{
  "num_hidden_layers": 8,
  "hidden_size": 384,
  "num_attention_heads": 4,
  "num_key_value_heads": 4,
  "head_dim": 96,
  "intermediate_size": 1024,
  "vocab_size": 27047,
  "hidden_act": "reglu",
  "norm": "rmsnorm",
  "norm_place": "pre",
  "norm_eps": 1e-05,
  "positions": "rope",
  "rope_theta": 10000.0,
  "rope_fraction": 1.0,
  "qk_norm": false,
  "attn_scale": 0.102,
  "bias": "none",
  "tie_word_embeddings": false,
  "parallel_block": false,
  "init": "uniform",
  "init_std_qkv": 0.0223,
  "init_std_o": 0.0,
  "init_std_up": 0.0223,
  "init_std_down": 0.0,
  "optimizer": "adamw",
  "learning_rate": 0.000592,
  "lr_mult_qkv": 0.5,
  "beta1": 0.9,
  "beta2": 0.99,
  "lr_head": 0.00275,
  "max_grad_norm": 1.0,
  "warmup_steps": 319,
  "schedule": "wsd",
  "decay_fraction": 0.696,
  "decay_shape": "linear",
  "final_lr_fraction": 0.0,
  "batch_tokens": 32768,
  "max_seq_len": 512,
  "doc_mask": true,
  "train_tokens": 381900000,
  "max_steps": 11655,
  "dataset": "wikipedia_en"
}
MLP neurons of a small language model. Each row is named by its layer, matrix (gate and up: input weights) and neuron, and shows model dimensions 160-255. Each number is 500 + 25 x the weight over its row's rms, rounded and kept within 0 to 999. Numbers have three digits each. A neuron's up and down rows have the sign that makes its largest values positive.
A block is one neuron, or neurons of one layer that tend to fire together. After each block is what it responds to, as a language model described it from the Wikipedia text at the highest values.

L5.gate139:527507487507535441485481477546499483482504492492500539496489534546501496507496461493477466476528481529521497483512520508483507499495496502500458531501485565502485493504492491498503471445531467487423504490492496526517503500444466481439559464511501476509505497498484536488513499534460455509
L5.up139:511464483467513448502469509539515483494514517482496512480503502500476507476491497478519478501507507527485512522511502494464495518521484475538470503505517547498442514534478487512525490463504450469452538526499529540525481484480492527485536457502493528504532530481483535524497516524464458508
L5.gate263:481510516477532489501485497493514548451516541457531508467464525534531512548495478488470485467556527497496487503537484519476521571489501503508520534519467509476459496504538499513506469474556521475483515475486474477476514533468481504488511544522501468500521517452489542526504485493498463488
L5.up263:463539501487486558534515515535510516488510499523477521508518517538513511485470481489510522520514515467490526522466479508514466506521531493473508495483464478462471471484568495521513451491473529488454505496496512501474505470504520544530524496503533511473484500536526478540521526473494451543
L5.gate373:529475499523500476545483487478500482471465527493475493478532472518488501532489481513444471488499511517509500477486508492433522490480467484482524481489502540478527522540525510508484436515477488478459488536483474460486524463522468524479523462523505489517510482449519468465522505492477487470
L5.up373:507539489468525459515490490523554457475487514523479495490513526478499490428481424508494473523502485530485481465538531506513473532515512464521574478477494504458470497505486506483494468494522512503476483495509477478469503527527504482480504470479482457463501483536512491509490498468495453488
L5.gate396:500505509510511505517511499527483489499453490492481481473487537516507503494503483483479492478568548505507508476505502500490541525497504539519518456493488508505493521537506478524501500468551513497459510478513510541502540482480502504442536485482530514494508516505523546526515467497466454511
L5.up396:475508503517532504515494507530497474508464526469502467483492527523495485485470479480490491474522546489535508494492480503470526502504524520529517482507505487504484513540500461524497506452531509486477517498543526557502512461461497481456535524499520506489503508519522552486527450488487467517
L5.gate404:539510487451545494489502495495499541518498471457463479494455498482499524462512541503508527466508465504539553478471504503486489478497472536533499558498505500454482506512518496492489505486601453464480510503462465489466547498481477506519486499467476528533491513460505489499486455485488469463
L5.up404:521526503508501449497499489534478548494526498500504477473495495550520454496548489468485484494504486494504481503505509489475463494539501498553505506500542522483481506466500532504508492520529520475495494482505473481508497482495487538454485502532531508507496471494519562465561510531506491483
L5.gate599:478497513494521507475485483503467525540448486461507498441474519483503501459496481515529493486544532522501510496491492528519520529496510509503511536523491541494498528501528496523523482479527481493504523503534507520522540475480452543474486501499486486474531530503546509447488514448507489498
L5.up599:503491529463524540541510453507533512506469483511516487466528490480522460500484493496488495479498446443517509469507466491505505565497522503464526490497459536491516508545494500509492512458501511472489496528506509490494550503537525522453526504472507509483522536486508470466473495484465478477
L5.gate804:500546458478505495479479462563472546464476475499511484474466472526524512533507532527457483454532493437502494461544518515470510474517462487470501565493504513478483527517496516515459491510517488511485498508516485515449507526517505525491536499491444503519510534453493480484452485500503536500
L5.up804:478548466540469516538515495507501529514503523505566477496508510507515532533463508526477496489539546502483522463468449498446522540504526539519503557492485484482469472469520524483518522453495550529485473493508455525475496515530519484516482533503485514481493518513519436511484463503482503477
L5.gate821:498513494470492478499527542521496476492508540537513443449466478506522524530514506486468466500501498519497523456491464523525514515543482490497529551494533553491506512514491559502499507470524480512489462457497515514469530510501467480462473442492535529474463556472457485524496460508466485534
L5.up821:522455482473492505488506508527480512488488539486505450475486480514512546499534500496468470503533488503476560467521502499511506526465462522520546519506516505530458543553494483497498496457522505448466511479553492527483480536519541470466500581524532479469514517509478502534481528511490497527
Possessive apostrophe after names. The apostrophe starting a possessive 's right after a proper name, like Naomi Henderson's and WEVD's. Weaker cases are the last token of a multi-token name (Welles, Lomakin, Greenwich Leisure Ltd, Wulf Architects).

L2.gate74:494425487510514520496505468484446451450478479504475480478540497517499457494468468503491492507506503508513528476517492508510503540511431539473516464524488478504495484535488517496486482493471493539515507504502546514508541466503490437510551514502541539515495526527503493532479492453462524525
L2.up74:509480485536497513554502467516468450474495494487478465454540507498507441491478454546539510498535505520486508477492477491543498558532464529466547525508446431466500476526515512504458481453534507515481482502484504522493520509496508488517524502516573497496494517506534460515500480476472489519
L2.gate183:484492487509474483500502536483508488471493498522475487478507508482520490508479487481522525513505504496511547509516474529477537522521417567502499494510436511487504512498513527506427473503483512502493520464499538486494511520533503475535498488480533544526482510545467461530497518524511524500
L2.up183:459500479517477506521492520474490529494504493511490499495512534476543497516519484481531545495501488509480536533499468513467513496487411554508483493511451513476514513500518487487449468504485537487472534473504534513508505526506529486541463509486518534540491498537473480530478502531555517493
L2.gate285:509419472526514516523504454465455461467492472493484477465564475506512442511473480517492489496532514508477514472512498493494499547512460537453529492532464469515497510524499502489490488462484479520511514485483534520504537492498486434498518496508571525491499516563526494525512493444470509508
L2.up285:512451479516514502499504475477474436489496491445492463467537471528495438495476474514493505488537497504471489491504470477515490499489473563455506524507493448498485512532479499516510486481486493541472475487477495480510508516478493446523550477499551503488473523525492491512510451441455495500
L2.gate920:509519480510490502470492493521516513472518447498498482494471495501509535435532553510521507470504508438491483488545494539511462540527490476510485466523465505498505557510500548552489488464534461468478524488464473496470530466507471558509510502514518512459481490468499481534513506486487445506
L2.up920:478482496510470488498567494516527496463481541505503485476490532480489505499497504502486481475489493497516524490554505493462473498483504505509488486490493457476495471509457547496516493512474541497479503464554487535452481478505510506502549488535507542487520502497524495491520514501477521486
Word endings and possessive apostrophes. Final pieces that complete a word or name, such as EP in VSEPR, ood in misunderstood, iac in Zodiac, and the apostrophe before a possessive s.

L4.gate138:492521506472539480513498513506491490530461485485487506483536448527521525509463478454510486506515480526560511488520490512437487455528472503509495473537527485450529521492471465487462462462524519512516476462481486520508520518443484501451547459492491517471485506509533471485495507515472501503
L4.up138:485475495555564457516541451537487525483535516529522557498493540499509452464476503487484489496506538481519506495503469478520510547528515471485468484485521537495475461530514480525505542466481505531466479453529454537498497468485496515501530489557538485512485477502479500477526500509516479520
L4.gate641:484532485530501486517482510510520485551478536495519498514532480455494444531478486470500497479500494545469543470490444496507497509532477483512450485494534463488483488524489503543450489497488496463485530524531472488477505485555445425527506497462565522463518512521489490514495463498478529519
L4.up641:500493454498524481507485469531543540499543514490546480495472448482494518518499495607490474452511498508488499513515558478462532500486477521467507505512474528489533489499500498455502520491537451507500515493475541507527518503446496548522499480528543526494480512521521509505496500491498465492
Possessive apostrophe. Apostrophes marking possession after a name or noun (Ching's, the prison's, Georgia's); weaker on sentence-opening This and closing parentheses.

L2.gate10:504473527520495517501504512460484478486512537487513500485539494517522481495486522484471477528502541521491506497493433517484505555490530524461514505528490534511535500527507524532509495493504508480482503454497477497509506491503487489511515506476505519470486513501483488527501477522458529499
L2.up10:447484508506523543460483543488532538496506551501498474480532528467515502493475488463524540519496485492495525420501508466525527511515504475529512516483500481476474479527473483528512444516520511474481497461534521478519517490511522491518519488464495485497484480534460507507522488532478487489
L2.gate13:516501516504493512466523512489514495429507496502493500470510459511487503519441439518493493511531542506509493482509533501489522551503499497506500517513473506493506464512547539546525483490487498505454512534514514462504496453484467482442537522483524502492515530504500488535513514518478526490
L2.up13:517548512499452523491484523518500467517533523477518465534517481488516488475518509502494517466500552503510469494502484510481476526503449524498505488488523485504526475532495484478501485503523484515481525477486505523489493500529492525473499503520510547537523517486472498498515503523519498472
L2.gate54:467509486504504522508487531505500510497440491487457481494503442480493470511458518492471533531522528499512507515499503531528529529481501525462501483510489523473530495532565511477493472511491515543515498527486527458439534493514472469488579501495481487507530522503460466526508510501487480546
L2.up54:511506535546531491476522517519492555462518510552492502525499492498511533512469480496508530454483495470492486516487494561488493584522474514505539493501509537448514473539514516511509518523532487496490484447494481473497548504469496498482485479467499525491534494485500463512523506489490530466
L2.gate109:487517528499508497512516535533508487501465510525484543467536463458532471470457488504499473526495519470531542472570500544517512486483470474489478483472442554460465499551489485493473430458494520496481544483507479510478507480549435505522478461505493511526505512495521506519460481508502473479
L2.up109:488502509518515485479481527564492496521468518531495478464544492477521491469460510518529534514519499476498477473518496517510494515486512530479500458457463534460454505552534478512479493488484504480516478513486528452505485454534465537504505511512511471536519512470491514509480489520494493467
Conjunctions and coordinate digits. The conjunctions and/or joining two nouns or phrases (mosque and tank, maulvi or maulana), plus digits such as 0 inside map coordinates (88°30′).

L4.gate85:520500501516517506482502523509493480482498481524519524526473489485483510537500489457482518529493535542528558504497533491475537480502508522474504485504432515495551486487518502509517470490492537490503508479489471544530469497472545497470485500495561531497464504521558482506506473545514512532
L4.up85:465542526520510558486506543495554456507503494545494471513467505544521482454459512570491514517482525501522459544495491518516510522514462473520517532496501496532518484486493518501498505441462497501474507437535505530513528518461491513471479518511482534491479502486468499466489493517494492474
L4.gate619:487486498520534488494512527499484491470512502518474490444468479497500468523494514521462508510550542500502500473515502534491521495504519512513494457533462526499549483491560483493479487489489493455507479499504510494533522478469534442473486492494509536515477466514485474511490496526515482518
L4.up619:474512503511469541483531536517519537511500521504498500493456499512522453515469469512482497489501537526524484461481508466501575466514503496484470473510487523508546480497539476510489518485480516478485507475538499468545468519471497467474498484490504549483479493522494497487519454543478516520
Clause-linking conjunctions. Conjunctions and punctuation that join a second clause to a finished one, mainly "and" after a comma, also bare commas, semicolons, "which", "but".

L5.gate50:449523481504512539452482475535523521486488531529490527523488498535509488488495496514479493473535494496480514480490507496522481536549537532486470571494514468467503510513515449514460492501523531481473506488534519457523506445510497483522504560488490521458485506513516503493517454513487445457
L5.up50:526472533527505564511536510500484511489507460537507467529540549538489482477469538435524481466463519501468528483445555473522487470527537502445529503494507470474505497442505477525505456519497498475528490530479491517520461492492504531555493486510502523503490509517534485505518522488494505506
L5.gate146:517527482519470495473530552506515521495521510525494514521487468486489538542540465491479493497499551453475505498483505522494490497485520541469497519494499528525495539523488529504474515504486490509475470493502509512528440503510506521488539472481483511495472520513490499510531512516502531504
L5.up146:539484528508566503455473504526483467436506538457522505515498493537453477487500503473437472494439515465493509512493486468476502527479499499536490516492475490469500457473482537539495508541459500513506490479489474498488470488499498537434512501530510479516486502499515498497521500537503520519
L5.gate160:544495483503536490523548533488501489482494501488492493494549495516484480526494514496517568510486490454506529474493500535498517476514463490468561483470494504511547503523559509557521474517459486524574482472505512518505462514505542519497510498520526567516490502503496452507496518517505520485
L5.up160:515512494481482515476508491552422494504498478465531509510544501511486517495504454519488512508478516505484500516509507486503515464540511494431498492544490506469485521509499502565478505518500522525559514549475528509522494460512506534494538515450472537506498531517491457533514515543547522525
L5.gate340:508515532482522505508507469516485504490523518523444530493509482511454494494491529487480512509518539511483472512535508530515503472503449579532488478475483482502496528473574479524480479532506531515514479484494511498445512492542504500487510505513478534514495534538518557499538534523535510454
L5.up340:484510525497497513512501479480447510506518536533502523466535481528481498493488506543492548533487507491488513506538495533512489470515456565530497465498476486512492508501573481522489516541523488492496496463504495529445527504537511501479521507509480521514492514522518567529531519535543510422
L5.gate449:469504520544475503485502512514514502487504456527518485529551500517497541527507467480492506521473494484488531515478493532457519467517510449459493526483487505509497474511515515509471469490481512505441508483532478521534490479531485475463480478488476529503490509520516465544490506454460546466
L5.up449:478525475542520538507542500496454540518519442551494531510510529458450531488491481448519528525492497511466517532498507506500517467480484453508509524523515485474505531509494454524519501518507504503505542469527501494515500483438535543484496464486463509503477536545469492530467461515490466491
L5.gate458:471477497503552535478484496495499497468498496524508478486497450516470490513490466527498535522499544503506522486535452515516506491503467492487557538472500457523468534488510549536526498530515477511506475440518504499510487521509486506470528477519485554450442505477507461495494487498491455486
L5.up458:473454487503478498495536527484497478524487474473480489512518511538496486496498475459492517454498473437525483488534502490495493486476494550481482468472485495549511467443499490505483530502481528570497515530548523527501470495508487468514499545537462505500456504538495493519528473503473553501
L5.gate911:511514526519516502472517511527461538477511514543484493512495488553512483559468493455476415498481489483468517509494484540463515556486509542505525564450514518509513482534485511515451499537480534498484523466492500506504480496522505493475478522491503463491496546517474522495562505505474549463
L5.up911:498502508479482546488480490493483517485503485549485498513519487463528539458522512512534520500505514514512504529489451504534472511478506519507532486528517479502509493498503460512504519515556493487514490479501491485477515507485540522532512509507497514447511527491469484534452473464476444490
L5.gate944:488504533508508465482501518497444489504482517529518504495528485523480472500497505447452509509477517510511506511559449462529498478535522485491469504462468505483518512495479522482494422496492542510520454491485492483478525485505511518485489532504482572459453500542523460530510506504505514500
L5.up944:524494501492472518498558518467500476499479473521514511537507485509491525498499504470516480459496506486456455511533492538504489533476507520482467490497508535517488522489496488544483470528498446463497470497557523519534516470509526476532542492519494532458499472522553530498454518523459464524
Descriptor continuation connectors. Connectors or modifiers right after an adjective or descriptor that signal more description follows, e.g. "uneven and", "simple,", "shorter-", "a very", "a little more".